Weights of a small transformer language model.
Size: 3 heads of 128 (1 for keys and values), MLP 1024 SwiGLU.
Training: a variant of Adam for these matrices, 274M tokens.
MLP neurons of a small language model. Each row is named by its layer, matrix (gate and up: input weights; down: output weights) and neuron, and shows model dimensions 256-383. Each number is 500 + 50 x the weight over its row's rms, rounded and kept within 0 to 999. Numbers have three digits each. A neuron's up and down rows have the sign that makes its largest values positive.
After each neuron's rows is what it responds to, as a language model described it from the Wikipedia text at the highest values.

L7.gate124:433474550562428504481548604510489514460451522470530465506508369416483530394483486435482532472538467605481498498480479544474465546485481475461446518527481436455477477465535510479484441478449495479531537505402647587578381507597576609407491470498458464550562421489499481455592501528495561487579500464412493495393511511446497515447536395521386534519411558448537527478551514485544484498487
L7.up124:504536547547533511542452526419538485459436490540599475404515516510451621487450394508451483515518550510565548601475523562533428521495483466553451516494505552492394540546480591580577509407449531452452607481541457479489463571519524546542411514375525492513498478589501483530447507459567451529599571537554404453438510472554496605469496462479537518457551516466498504470492486484473466396507
L7.down124:475621534521495511544465531326533509532498498442601561536558558577417575487527488515500515558424558445445446561465488469473477451474434527568498379480448421591495478554511513535479568498517578526471515573509440496456536476477559466541444557502610448529433527465530441460500532481414418496474437588459493499495577431507513414467494429461552460434529513492417508507514495500486495534468
Description: Particles and adverbs right after a verb, forming phrasal verbs (make up, set forth, dropped out), plus some direction words (north, south, next).

L2.gate506:467510494474492454446480531512500561517497501474521519507585451507487585486545525536489496451494483515476541545589475439452427481549575542453484498541568529405433515559519510517539542450569452521592444467575444544549504552565428568494540449420431413514529519602546528412520470600494504431485512515545513553589523563556372493477540596480502564423573548426533417458466547452479416489526
L2.up506:471485586472538421457434484520527517499591447561535509495634488570545550461534519492550485517527470501559538587612514482467513465596515534549437494542457581545415487496556514524491520515552424556547395486559445544542524511551484536436478464454435377550477533575520510463574440578512542393488491453546524526527491487485439479466600561452430481481554544419537473475453562485503446534491
L2.down506:476471515490432453481449458511494540523535462487543460465541525553493528479570502489504494492588459486534568459583510532489555518556493485471467507535532563504447411511538532527494512479610459484554475446557454503480510475516430516490502456438461422529438478598563479482502455523426558458421566488471515552534486495446402487479575501409506483493541540498548431576457528517515481502531
Description: Fires on the first piece of a multi-token name, mostly Chinese names in lists and tables, as in Zhu, Guo, Xia(ojing), Hu(jber); occasionally other words.

L5.gate635:532508467504499498558496608537564489519498508493476454573485443442519512434457523570431407518599522559625533427489589516530440402497487466532479447436501441529506599565509420404467505457544520455508591506571521439549407570451420524546498571465469556504578515566445562507454490462531478505490497506455461517521492505521445519463490509510425519534459530465393566509509453480393446462538
L5.up635:566532476471430592482489507515558494433507436501453555579441382519516643409514558508606497533415479541570540463500484370516542537419448548489468540506606493504575483506535471545616388514503504392550525495489465458436445473552516459509439524571439474559518507510480521548611438411374555460511480502474619447460540459469530486364498563500480437532487457498514447498552514484541438452479
L5.down635:523488473503507476597492580560451520516436514455452507572483448416510529472478540536453496489565575428625502557478523452550538387506540422639397434490523504547530617433468501417490513471513529465494487516497455478485447480439532495439522510472522517478513397454464527531559541456532416511540495556548503478518482468433540510409622422377477609476495453447457467487444545548432440567394
Description: Verbs of staying, returning or relocating after a named subject in biographies and histories (returned, stayed, remain, moved, left), plus place-name endings like Los Angeles and California.

L5.gate825:534497500584453477393622513565531458421468535580439492528564424427583479440579490531520442501483482466500438426544525526567445438495538507479542531492394508449507449545570459492533517498573441566499554447526479572540484521476492550483437399509540553607427505438528429494445496516539501485474485478429508514553527415531495574471471444608473506537484503523500495492576553421447421446560
L5.up825:467502468505591538512521540492537539490378552521556604541443353427460494456549463545490527399382461414460461499461412496406421626511614498478503535525546441466582478468520535567499583374447522509484505568546490497414570489532537481589437475459510373473477453515474496532602496662490446461504542568475435473410503522494538539492541434516446501489501456505459515575506543482494511435546
L5.down825:410556551419529583546561444410530608525479493408573520519424553486395577458494421510519524539402447491496576459459527468442491579539521458441473517506447505480541547524479444472554464465440467461447536497483594466463489484598425480519589508431461488444480482521478560498458471546477454439456577467424533519478504497458538516667499522534482482434536570520459422453463551547474605513419
Description: En dashes or hyphens joining two names (Wade–Giles, Curie–Weiss, Agra–Kolkata), plus abstract nouns after prepositions or possessives, such as support, possession, participation.

L2.gate206:608440528532497527569592500537534544521491441443497530443418507477422552413519442526487482517391572493543521493490459593539598446469540527458423396571498520478487502496536547512532494497502451551591536494473555477571436464534472567505550569470548502538421534439467397489599438466521492386546519491485420520470510525481389469543507511478495580490456531457517553477471594427496578437517
L2.up206:513500435479493397503564537502518582618553451498544514442546475424404514518531465496546473494587595489559444518518467481477542502514564574535434512471531504561493466558440581536469448454602517500483552511557509442529332474539459499459482457447503568485449517562567465443512549514615480470462518454440377552546524502455498553568442470506548561495514485442532553543496460457464506485515
L2.down206:527456492507454568468575519570509504520496413486422523517480575396408455479507480477472486535436563502547412510462465569508532464544571450478504401542519478466610445572548468547553439419500413468495549541439553494621446477538401551442522470512532487532485552443420472540545483606453501413521445519456505530472536473629512484492412536465501491473590493527612519512553550448531495439520
Description: Fires most on "almost" and "nearly" before quantities or whole, also on particles like out, up, about, away after verbs and capitalized title-word starts.

L2.gate999:457541513545501527531619657567467599535554583486453458533463588388542494498525457522545438539569515522520499547514456513429414531538497472525518418466535478510534442390604457455485407461504479477411505485438464555477462432498495504424466479431496524575546609516481486475513426508471419536494454520448495494594435527566466496533465475548520490477455504508543491441538555436477544456545
L2.up999:543450515481456527605513623524428494462622511501427496413447478371604433598610470401564378448541491514474513525514443483464420421429485503439495461516498509517535489455505441524439386507560466454446552505491452441457508503478501435548516476469462488519540468476470529444509488436445364570490551493466544452505405467540521483526475455595468478502522483578483473496480564457465458498408
L2.down999:412459564532524521500544479491580489498444511473391508531492484487546481451445546513509453500571485615575502430530512496475577594607527473578511497402414492491622521504468423548489523416542539498545526503417450541501470434532459574418531500550489602502538473508473506489483441554547511480536342429563500544513466516373527512515480515494423533376453523458606459560538488517512513543523
Description: Mostly the third digit of a four-digit year after "19", as in 1988, 1985, 1990, plus scattered unrelated words like August, can, along.

L7.gate354:446497485466428525459526562483565479590439562454440577517510548516523506516548558477477485431460421493420490453541430574412528517412401482443502460595524522473505463474567459570546539509504485411599567503527465465523500474375385618498495431551469522517450561474518469512468489466478454476512431468400512480471437461540460530499597545517482617500479555401529427481492617449604436394511
L7.up354:450546524503469482406492444511568518461530466554471476524487550469428438537559467560468397525418518493487469509560426524479570500507471524442584568505498449432484449459484451455476524600457454529554508494442539497523492488495526553476471479481528578522482610525422475510459463407430482573477492507501458427487539414538533481533604528469397475536562521494510551433539511493508582492592
L7.down354:507557489499604436543499552490579537565513464507395617408527429543486520520487495486488516475540466580569501558499490432447470506493515450526538515481531547530460495516499533573438532532569525407538508533473543569452421527541469502383503451546457511556468496548446440594500518462575598553491485436514585544510635433492577511510545491479502607493485517442494450441509446538545472418512
Description: Later digits of four-digit years in dates (20'1'3, 18'9'6), and "is"/"was" right after a biography's opening parenthetical birth–death dates.

L2.gate634:484422482532555414418522503509514502480426392476436459453443498343590453456390495458486524511558386460532458474498455486452517477528489556548552572471557497554520583567484478487515427414557500471501512436447470526487481544498483532451578455459473451441471517525520523517508488383521469516505499520525485438535447520474533573532495510694401410500574445574489552386499588537537537574496
L2.up634:554512498558509491339538660483487513456471433461433491534520405416490461497457490415613502431477460420452509507548499444464591474537579529449449563475482493523518505493484548494548504510564431451526483494576440382474394485569568542483617498492518512431491451452412558501519459471546504440511476373543598428590496431478600550515439459429364553410603578474535471480433552489498472544531
L2.down634:519511431630462467413492536480473516393490431458496527470515502399491433505442529461534557469515393428536490496545463498453534519600485469406474526413525536498515513498450519439502420465497473463531535488493526504485447452495550448439623537426515527482557513472437570464517506460518502497553489584573499454588468464547491576578405564522486512482512531528503533448500522570546526546511
Description: Adverbs placed between a subject or auxiliary and the main verb in narrative prose, mostly time or sequence words like eventually, later, also, then, subsequently.

L5.gate407:544368496478318492491467518441554468532501433586440463490502371451504484487516536480538475488489505419558523542551527463512500576535513467405452538481446514508500504530650528534552434537455525544541550512503452563504513486471563451445509547456491456419478484585551533505557582460596552547488448510517505576503556412462546523559473450514594433467573485544473501486449543565477478524509
L5.up407:443477520448604490525491471613527579564440556421529486456544533458585466427458513525579536459535446534483522501540619456506549503527393477472460526562488457466551458491410452494430515509526523495555511604506514432521501610488444455568565469456487539467517421490553464605483423472431538427499495475546435528491486470538483508533553517490555475514474519567554456459494426430420495523546
L5.down407:518546561435533466496409498449508529494406584517514401494434583448511452399395482512532456528511510506541505437492565400519463547427436580468555568413548465469571457451601518490519540473502536553411561526537472437492645574571468433464503516633554510529423502565528498591481491389539480426550501518455562555499495519505525514498458500401570432455518480544498408412535441523459415468463
Description: Mainly a split-off first letter (S, s, M, W) opening a quoted title or name, as in "Slow Down Sagg", plus possessive apostrophes (band's) and digits or pipes in tables.

L7.gate707:411506574525482484542474581449486592456541454479495542448548425503443489479524542539509576528445527444456585401537470532556476651570583545499470440534489504493495419355545535510539440445530538489389564479570496545478510422521573581479412596469589545503472520556539478505548531540520453451472428530573535438452511484527552545487568432577508483475436479498504391520550476491500478452588
L7.up707:364630463494550485492444561486509600434532560483608500385592530524463526520551517508568501556443483514497404428515475530502422512580562505555470512502481428462510494469532498460428476464465529488367565455568377617478457417548538581411498492499483489548493454478487511507497488495570457518453441577559531508449555370496589527458516427552472483570495521565533426483551418506425547446528
L7.down707:549498463547557505454496425505528620478572538454522430486479585513513504452482480463470466527460542474475555472536496588465581528510539536515474424481509522541423468436487493505414400551534542603480516457429471487531419454496596496502541459466500507495464549468465558533470504531489589436486456559548482456470471479607450464543439475546574384521458519439527466523571466514449445594499
Description: Final token of abstract nouns, often suffixes like -ation, -ment, -cy, -ing, in headings or before of, e.g. Detention, Bankruptcy, protection.

L7.gate613:484436562474552566594576486482478544546440453524438535539482496519567515548482474463401551441485601537528516532490487488527444402444506397426555483428520494464539566454429527460584547509434472501521507433417451459518535489453458563504540495529498449409443532483471450527540496540480589595429509563475491533482510569513594497471514573592321550420513414512495431478523499546467515524552
L7.up613:576500589510585570559492465507521518502427495496424475504441498523550497590521414433528541492524586479540523479427547546527451446466574418423489562556499460507550524477485540452610469476408419604502506387498506504511593403471457508526495469582504406476486610457451464513478464462475575526480537488551517517468530500606524486555475599584413438500545456551470444447488539514483556503548
L7.down613:459493479518527507440458521546600497531502566508556464450504551516525484512457483479502466549517502484531511482431469578612475531532463549502473465550446538532430531475482525526494582535605403533432534489552483439481485487437553437446571495543530504477555466463504493447486428557606541453537483480492512516447514511421475493465492461515557457518462541550473474605542441523494475443527
Description: Final word pieces completing proper names, mostly feminine or foreign given names, such as -ra in Azra, Ofra, Thyra and -ia in Antonia; also closing == of section headings.

L7.gate594:456549434422446512479475516518479515574526539543444472555543540442537535532517492494461540480445498487476568431440400533581430505496432464487501510486579437487506525478406493478501455551495472503489505487626439447432391563431573520559490558564475477531610398533463537567519432479541430572428478558462535561480462471579521528498518549517517507566503553554487524543404526555483508524487
L7.up594:498496490447525486519477517522563478486539422534511473461476503531534526586499589512358501386434493454532515488557442557559417441519413563528498531473510511469473588503496491450446478529486500469543476433444494469520528543566564528420485621612583563374397533450570550494549547577534429572503527524422506454457561490505536490546489490591568540501453583554505433578486579530427471479552
L7.down594:480493495557523428430503593510513424539408474519542508499462455403560513526481510588515553464556493489438400574472507461537524557445540535514549458448474416464417510570437471481505598489534465485408525525440536487551537476483546477652538559557507478504427521397496558475487503503486468523495544481569499475460507569527478441582508383422508467586484463487440439485541514471491508522513
Description: Word pieces inside proper names, often right after a hyphen or surname prefix (Chul, Al-Dosari, Wei-shui); also model codes like S-15.

L2.gate857:464383579450421475499446453475449469480562418534573544396520516488493579418541527447386418483498530461553553546552450438620533437520453496440467469436622528520495531577491439562479477445545441514638533479490523465460489557475426443464514554552478442458409449519507478493544529478623458479511483612466490487410431431435462558511496437491518535538549487425573550474531469538558515513447
L2.up857:477514533439457443481448522470451403502527402494445614490498463512451538457478481574402470545485514459540566512560510498543512532429495577390491414477587551547502534528506452468442541407453439565550573505493570459419470528473456478554534579511539424474463496505555483515474534586649621449509490482448457467503438508452462532468399494425518541442536575390418588475507442437561451552499
L2.down857:479423544515468480543456510560529415498555501565487545553523523499520584468430491504462433510498536486568509545542484527593484492559527569522493471489547522475583482576486405480464430445578428489529503517438519424372477539425491489436511530501500497496439485449509467521547452513607576481496472563465517531490471453408477507465508519381564559504533528433494583454497512578539433479428
Description: The words remain, remains and remained (staying on, or bodily and ruin remains), plus status nouns and verbs such as served, role, appearances and present; also stray capital abbreviations like DR, EC, SD.

L5.gate817:507518424561442494377587573480534544480453474547509533440437466487583510492446489509544573566542493447509494499502458465503546510451572480514516465547538416554465443535550481412452496496562450493518516550485390476594503493458530502453439603547481396509566541518523517529549453443505520479515485513434619426442514507489562551495513583520453592536595464470592494475436489523536463530649
L5.up817:496476489537480476471512502558487489567372403510447504552573478446496464446453461474457438491496410540477542476446496505564495515586465556513462526479475470512582478505468489525581451422532558395532520540540534542348433477553511510507473508461485394496456505545433581468475458543489437503500495419468412482457491459535540545517505486533444475404456533413484529479537547539505480521407
L5.down817:564485509564450519515441496484515510518514458444536501546551476540503472472395498543534531530484554539561453479488443605458613441522489475460485373400532570478526516534417521488514415451534529481437524520503539467454451488495483455534523521432507584389463526459417446453517550474491491519514420602525505484551523420518421541514498475454516518450558509410474533470518451554525509522435
Description: Fires on sequence or time adverbs inside a sentence, such as previously, then, later, first, again, and on non-final periods in www., Mr., St.

L2.gate344:533449434490469516525464570499500474446487562471486587511582453463461424453601455535416400416484442429541505457501554532454506443533598423465474486511554549559468448476552488556467514463541625527423587431409514503632519516495405497339472409457492523547631486583539495593643479485526484480473482552449439572463409538491554528546515440547460544483468456430563476399565598554525530518502
L2.up344:497528612498649487591483430510535483449610532531450553407498498508502513581509545472547583486492499664508477496516462540448585577452515516511449395465508445481439506471472524532436463447391443563438452499536474472499528517487471503514526509451528549531438440517483553560476490590521477515530476479557661435481509508557471459421601494469474441496454467486471485622471420575536514400572
L2.down344:556582446496544470546543449432543511446507533534551563513454469509608517543489568511482542508519466580478473478524522575447513603523533464529435469460555568463401443518431507479504511589491595550464497534492452555552522487504455484512491447356548566499500499541492612542518473617556506451558523550499614512496533526549521551535516461510494450467492464451427466514502512531470509386510
Description: Abstract nouns of extent, place or domain, mostly after "the" and before "of", such as distance, field, length; also word-initial "p" pieces.

L7.gate196:571425528447383443608597523502492545493461552515482475518591497508471539591453517590526478556484462507480536480507473494450564444558593543502500510573563485403603516483536474449528471542479484433475546466533500541567478437493506516502525495481477506615446544493530454543435535420476510481499525466479547582558606456478539504547547501412509475417442546497565572496441529561486440552486
L7.up196:485509472437445488568613497459631633532452470363478485547414496539481587421527523547590465462509552493484524480498529544442451473415452490598382499535491413546465488526500504565549531526478562500509517475523539492518397526532531426468453466473465596522493477483483474499569468532416431451398541602480513649440423464482520486459614499468500445454554472513526427437526453434432462559473
L7.down196:502466642576508488563519526523559403558421476461499420426531552539489481424470432520520444511462533576466493497512552512537540496475550541432429588576506507537556518539571411471555495541476427511541538477532495509623468492491489460502496551483458546534484568510528496497451501513528419487393463509453551547493475553434605393529553551456524525451479472546577509496453506527632469475502
Description: First letter-piece of a word split right after an opening quote, parenthesis or table pipe, mostly "s", e.g. "s|omewhere", "s|weet", (s|emi.

L7.gate714:493561529427470670553639569524496500445429477512562517529499532508458536445479503486547376501478515454475505473419486565565346452469458507529491512500499393470535518445508519557543491391480460514470622482443384495437485433459476523469456526559470471501415434443456491521583490519494408502415601508492538577495598497502473550485501508524530481426512583399395589531545536488487567479461
L7.up714:580562460490484605525491489567468556449498519533529534518454526454529452574492488426563450485595597450553511372514606479436507434502435517485466489533481443438449538483528488552463428503546490433478487597635535402621537424504433541513473588483542490555385462464426459398570495468470538534453560535467576427541559491539532547519579476457459477444468516437547492564523525492497556468530
L7.down714:483545502495579479487447547486415448477578501579564471540553514503444621529466556523493505483465456524463540444553509562536518423540445543513528457534466510443525521466539463483537573510588535446508539431564509443417489475479495446398509525543383420455449529445506457521493482462454504530506426550506508504504473493471570485512488406530533476493481500460430477522464511444456457496478
Description: Closing == or === after a wiki section heading title such as Overview, History or Description, plus some list-item dashes and table pipes.

L7.gate306:531436552491489523448563563516509519489519458521384505513462434332451519513507530430435457524497612491420476587572513487462502479521527519445504452525502452505497548498483558502539422479550480487498530569540503484543484476504539488481482487542467351484533531556583547551512451506459550436426428452512532490466405444432593610450478440540445526521537437428393442513560463534499527473566
L7.up306:550486485517435549476486521528516559463485517465593490420487497467506406571471563492544493419399461588441483546509558543405551454520495455387379570447557390585554514503486443451422417537535505516422536480554509515400457509456448586468627538540440505500465561523443517559515493540401444507424529464613578468505510494447461590424415420553500441565482485501472443490457619482518467432518
L7.down306:513535503596579516536447541506521539455546492506564448521473527495465446413467422484527547554477485500488500507481585605467529511447518483383468486507559434463481474482534558379531502502489572533411526521520452515487490589477550505467519497430501484522519583411508513587486530523545434545434582476508482521498560447441456521550438519558555433605424532484610461469461537478518530497526
Description: Adverbs placed between a subject or auxiliary and its verb or adjective, such as seriously, never, also, frequently, actually; weaker on mid-word name pieces.

L5.gate887:416512473442412599577489538547550481524516393457420511463502470519482473508490436562519436489462495560528444557507415486437482528563524530479598491486506569504568475502590373470490454524553518481481533510520499560472470574512453509498339440493497459526614513387465554559454435468394449551461557548515490507492533475486557465516459492462457545552528528484575526581450458437494534540470
L5.up887:551531539518518520459545468481497443470379478471627532506525500416437470568455489525510500504493482446529476442506466485531453512634460496506531492464508482529530492460537514588542579453511451470418578526500594452529571474478460486520447414450516527373537582546493424494590574491548434542475541430481454462436550494519527452567622499466503418511419482519531519573423579510418530492498
L5.down887:451512510531480451515507480432496475429409488559506568512445487396459537473488504595467590513589550437470520453469648547501446488503469421493480514508448488483599449484487467480535504423515445441468440514450442433510501513485495488442447518501541527456541535564510422505539509461500588552538515429467506482457498538454455513480552543551519419517575515514456558479470475564537491539485
Description: The digit 7 ending a multi-digit number such as a year, count or coordinate (138, 19,80, 60), plus weaker hits on closing == heading markers.

L2.gate50:534546558426578467469525450503529509489538555542474472452430535555463525515490546481397559471488504597556591513501557576489518471489475562421554557482567560512521563545479512534501449448514487587522496591521478529504481506584583418561474518492441512451407474540427446511523497540529582497446517480517473486526450506529506396521492500547429405511515514545454536478498486471473509519508
L2.up50:511565481403570480539505500509526482468534593566453509477490417478476557527457457510496559430510506582519589517469546541425521479470476514343542543486480574494483575494455533512499461515548569550548515479533426533497433574511586456473447485495434468500425506465509454498448617502513577497473445466473469482577483564513542464530471539532417455433496496524485449476509494472508473494540
L2.down50:500529529486492501505429513506539520489503597526526535478520502511531555532497550456517504523438487525493498504478514535495478533468472504458514542571535561500473587491467463566487438470455464477510478519496552480503443467551583386550394542486471528495429484506478424504524493477502529429475507477478432471515492460568458479500494552450530447496459514571435502508537481460488512553557
Description: Apostrophes (straight or curly) after a noun or name, mostly possessive 's, also contractions, as in Agriculture's, children's, Let's, We'll.

L5.gate363:497513570556486586430504536567428546513521455502532457548527517457485493488416532467607517480486462439475463441517510555344339512456482465658476481429515527485481485447464501499538594432438451438539496469541452457630418528528566573442538465423532517479479479473495585453496522451503444502484560494489376558505446502501526490566552500587495497558588482525613508547438504469492518635476
L5.up363:503547499490435472406481518518510503450476456623536458522587531539469518598454531554486513433486442439559520409514521549460480459447595496569504463481605563500484528352493453512488519465550462526513468482578430580434497549626514553458492534520553485491562514560597574537534497588530597512492521527511510486493475512536495572525378419426437574531567514561531449496417590486497479584502
L5.down363:550508528490555549496465400388522495570475405576524480560570506460510529545466404581483477498469537436511537459519433523531533415479508528490479429454540395515439556498486444497475496455547441561506509467558487508509519451539461568513584487545510436442504479544483544565410562566458550511443417504425439500512456521447489402519513461500388515535487526542584470564445498503435541567473
Description: Short syllable pieces inside non-English personal and place names, mostly Chinese, African or Romanian, such as Lu in Wang Luodan, -u in Mutu, -anu in Brâncoveanu, plus colons in race times and titles.

L5.gate944:496593485534458561524527495494484545473492491478509543508518481512493507511468420420549468416519615427468465550494466534424568471543413547478531477464422440539421509548536594446420504521446487532478614603513487395575494406483512494469561518494539563468486497523471467450476561480538496480507535479466513481506509555563471430481551394540466516571551443538614557433508522459461555491489
L5.up944:467534443516453449543555534509549514570567436478460430455451466483467496501506452493555560464507447501458449515475491488361567482522489516546534412528520446563403441537468601505474450460514472410520448559516423473503426535513478500522535529487463544500525548427495465493550522494574540526563482461547522478612553491568516516472510498562502490525497487501566531437451510423535425507419
L5.down944:432527561555461459526589534516491555424505442520444557530454533452505549493482471462518471465482529397547506570485460468437562575513467495519500488540395463506440439508495487441493446531502419495470497548516513583487460423491517494503421504536501488467489520559499466423574516409441477464528536407434566631476498503470621421538473416630502500488546479466534593452514549517560458465526
Description: Directional particles and short nouns, often after verbs or at phrase starts, such as stretched out, made up, home to, writing back, Outgoing.

L7.gate898:480461520565455505478495528483478598504486533523416493556502441522582532448527494456480520447463464542426412472515550451560474422520569544599522480503512459467545455535492553572499562512449513582498538468485405629458436458562525496527494412571478395530585494458562486509526436469557478473474564512555447554451463526502540558440592468513459445472487483498480479457496507537460516517512
L7.up898:579425475486535578450573540527498529565487493425374461527476475517432572439492511492472514548532466459452565554513526510494538446468312480458533439407543501528579487538535510561469505578516530578558518513492481487441533401508503464519425480483419416489460557456558543460515456509516468441547499548408491442499483506345519480517500501491474479486436430494461457596520580511511570558480
L7.down898:524480479495487468485437481474486506536556520555457556539408458514482588519494533406524494630519460525515450448528561523521518491550498499514508546506505576522466554489497500536460506569489509533524483408579484499503503525465410447505443595452438429458471446464609514486545495423480464371532482510482511420558486553500516499517517472478436411572460527500474466526456589535623504528438
Description: Verbs, often -ing participles, that begin a new clause after a comma, "to" or "and" and describe a role or activity, e.g. serving, working, acting.

L2.gate278:553522480523460536476580483396561584557573529558555495517474491466526483528498490545543446570406538536522435467477473510446503557546540451503491409497503422441458592536458552497536460513445504509546517525500477448540516532519490529455472484515474562537458568506506544478599573577418537404475497453367377453505469528570461581522483522495399508553422532485580394502491403477447499525480
L2.up278:410506388539449534548505591480468572471524543493610532507507491640558540471552502468487575590465457508493434540520474420425506563540426546567548466511489495436531377395491639567522488416524587485510528483561498550549493462595522532439363492506507490478564410417562513493506468596527497488504457505585498468537499489562522390576552477523512452469493446431526515519501519569523502486579
L2.down278:550459471509549529576537549524431469528470513629503503524535488505526474500524485467457433448477516578501507547482508460510504496390481398505494427503623574536501522445513381494450385455478486476468534515602549582449500511446551459462504426444548426483529497568512473514523582485483554437491608596482528526543530451543578544530508513534546489497468488470464533546533484544493552573521
Description: Abstract nouns naming an action or change after "the" or a modifier, often followed by "of", such as creation, development, renewal; also word-initial fragments like "l" in lancet.

L5.gate705:503544624500550510511438539506463443467498547462478436504530441549509458467443497496441590520531521472533434451535519563551515561414449489432428515520472469507525507487488426457471579513493508543547518479384573432530486388501532500415516605473517466524518463496504477451409563506444493546560491507570505478446574535529497579442450542480387512508481545419522493511485451416465544558506
L5.up705:466451544570605403449461583499452453538535464486519484439440435634467466514491411507456395536495538493493527459512515536483564526414534529517457510565484537581488501523544478534419568462500480512472506526403532437481506523490532498495394497558538446450491497512417461466454445485570556526608441482480512359443532464421456539522535485431373529581507547484528569637497458514516532509463
L5.down705:534481561510385578539484519454480525566505474418485371462527468402552529534487476476535465386522631432550443580505500584453425468511494587470438546435535516390553506435500558449452478560554530568581461441439450482457475494540522586423518495482520531527626465518536510502466460523469417474507501531484437523447551584496569523523445520474451525557524481449434557558554551519460539556501
Description: Short pieces ending in "a" inside foreign names and titles, like Spanish or French la, Vivac-eta, Shv-eta, Bel-aya, Pal-ma, plus a few unrelated words.

L7.gate376:466655544462558444560503543526493455449512541521554474476418465521520492408465583555487540474582513516523508503549415525494502498543524552529448488541543502414511566469451487495462492465464440497435497486512454529527499501510622462479514548448533471460570426512454578524510563461522513468530588611450457498496487495506613459506439542537477554430571477484438479550547401529478540466546
L7.up376:443500498570500461542533518546404543388541513525519459451522433497492482497449479467491575449430483663507533445583515416462510514525509509543428478603536418377504500502413436402517494417476572560427451538483434510534491531535532489505501492440444461542600408478396501528609527552616378507518568540556504466455581472459498525494449473572476472435561493400479538504505536536476469538500
L7.down376:586462606458568524509435525525503474433577510532476523473494464426469475472483556416470526468501490466522574554514559489505472537450481457486530504480508456485489408425509508486372487510494432622517482581516444535533588466540497482503442515435497569463592518581526554563523456429479457552438422539520497573495502440556513505489497475462561531539532514493545464520547540494476455436488
Description: Generic head nouns that close a noun-noun compound after a modifying noun, e.g. rhythm section, denazification process, tank capacity, Organization Department.

L2.gate637:491519433454454525612645562529522502499486459498547511512551507434476535514532416492502458494426558454539497459448421534472426519451503446540549532498464488492564454459522502509580528546514447429498581582479462432511482417500504608514611490566497440402497533527428470552564494551435485477496595578403501606414478503495477491514589448454472530460585461509471513509441571459550611540511
L2.up637:520459487452534533570574522531467478526492406539492544458481423528445505441464476484453409493438497474535508496450516594422399473487560496483562544405549502427536526539515475518508454591553507440456571497550521508482502527446422485457435554542538512496507442431524439516562472473517507570381494474460353552538528476483534438518562423465480563487503568524422521436477465531454550507453
L2.down637:434486494496489562572520555417499526475491493549520504496508503487532536516518423479468456470482439417513537508474550471480422556568542459526568521476519468444460488434507503539556491487623474432549510606432451449602502477605531481474520477600493532417478506519415477525448509521465543508463453517457478463465519511516514503544498486482487538526487459494508488590533546529555592542577
Description: Fires on the == or === markers of Wikipedia section headings, mostly the closing ones (== Analysis ==), plus some paragraph-break newlines.

L5.gate143:556502437524458463513520558490463516506512532429532531536442514652464408489585550447398495485545440603441459465538482415519510517568525509571505557509583524576492493558476551450569411559496611511403543484483456514532527550463558463441574465512517392505450535500515433501463521527473487520544483509407583457552497403545478456426509563491476541439473500572520452477485478488435520433520
L5.up143:506555647405535491493491552469485457529551562513686510494441518462468562471533580450474571526449589551542428514447448515615520528550522539440463471468540542533543458463489492457482532487406484492610475509490528564502579413492503510544488468503504337463470567539553537411436551481386535577619537503406417523545529508463474476407515590512499540432473460494499477531507543460537535415474
L5.down143:423581514473532460523471470504418531533421478505543497511489531523533533488507499551491510574465548503531575585565481525527453481468588475470512474450495480460507493476480477502454550507460429498506527526536514524500476509438456531542523517474537509458513443437557521581515561455536567416502539415471520491467511441478541507492482513461478513529480466427538432601501452515491507563484
Description: Mostly the third digit of years split into tokens, like the 8 in 1982, 1986, 1898, or 1 in 2011; also section-heading words and article-opening tokens.

L5.gate181:441579501536499543498496610564461555493585554479485552427578466572528511475530519565498470440470516561502470576575507529445409450526519448575542395426598563459490447484496495529417583459471465556566620437524373527495521641521541506407559480583470517583482498499543476560541496496494553525513535495483421555502497507523484448479547492484453587607555532510493491532507494539430575545475
L5.up181:502406510510514538553604575521543416534514513529543470516523451514528499590473560490582451630476524454561465500511496494489668585453481485519481472498469388348459511433438526552471434505500481480520589503417528469550505339501469509476491507498494573537518462481384535581522506495496536466472495455473430483476450460498556437441529403481453434505540450414557525420609537488469583450462
L5.down181:523501371458561483486512582491542455501507543511436521515468546552548404469468541557462556456572587478410520517496580509530544452457484479510529552480393472380480567418438382498476466593445479449560496542460411444454535535392480455404496431412456652470591544515513451512488495501549481515557471512513472481533487466522570570473409580543480487485469440384470555503642485555487470492569
Description: Broad, multi-sense common nouns ending a noun phrase, often after "the" and before "of", such as season, area, level, amount, figure, place.

L2.gate76:464445548519619481386483432486517422442522528492562539445492403478562501462487540416502413453576540452522526463520499565416561448534608560563541507501477554485473492543595470540467518549547483506447430420465509533571534560520545495414557472566499552591579500529469497538431504427410492442454460528502468509453470508427534553474540552499448485516470473456537532469626478488431512534454
L2.up76:475551463489539485473477498488486500427517503499572488503382477548490560483483526494532537435521519433550493494630462534463490501584522516467503467523504497542445458468529507436483582567525442550556562473465391471571441469555584573527494492551587609480438486548494533503524468522400464493411514467529439528468487470472499581489466624512395491540583390454523427476516530478481546439418
L2.down76:424546477520584421445437564480484518439484431515511412503423505488569548530488479450502442489539454466480530547611408500567589539564405505456511558541495514551462534418532502449558447555539402515621535506435397525543474492557546523527498579514557525571516525600422560489527452575455466411417512509469480554570493508481588520429492560529442579527495417558524488516572467501512621487504
Description: Short pieces like la, de, Le in French, Spanish or Romanian titles and names (Kirikou et la sorcière, DeLaSalle), plus opening fragments of split words (Dj-okovic, Acha-emenid).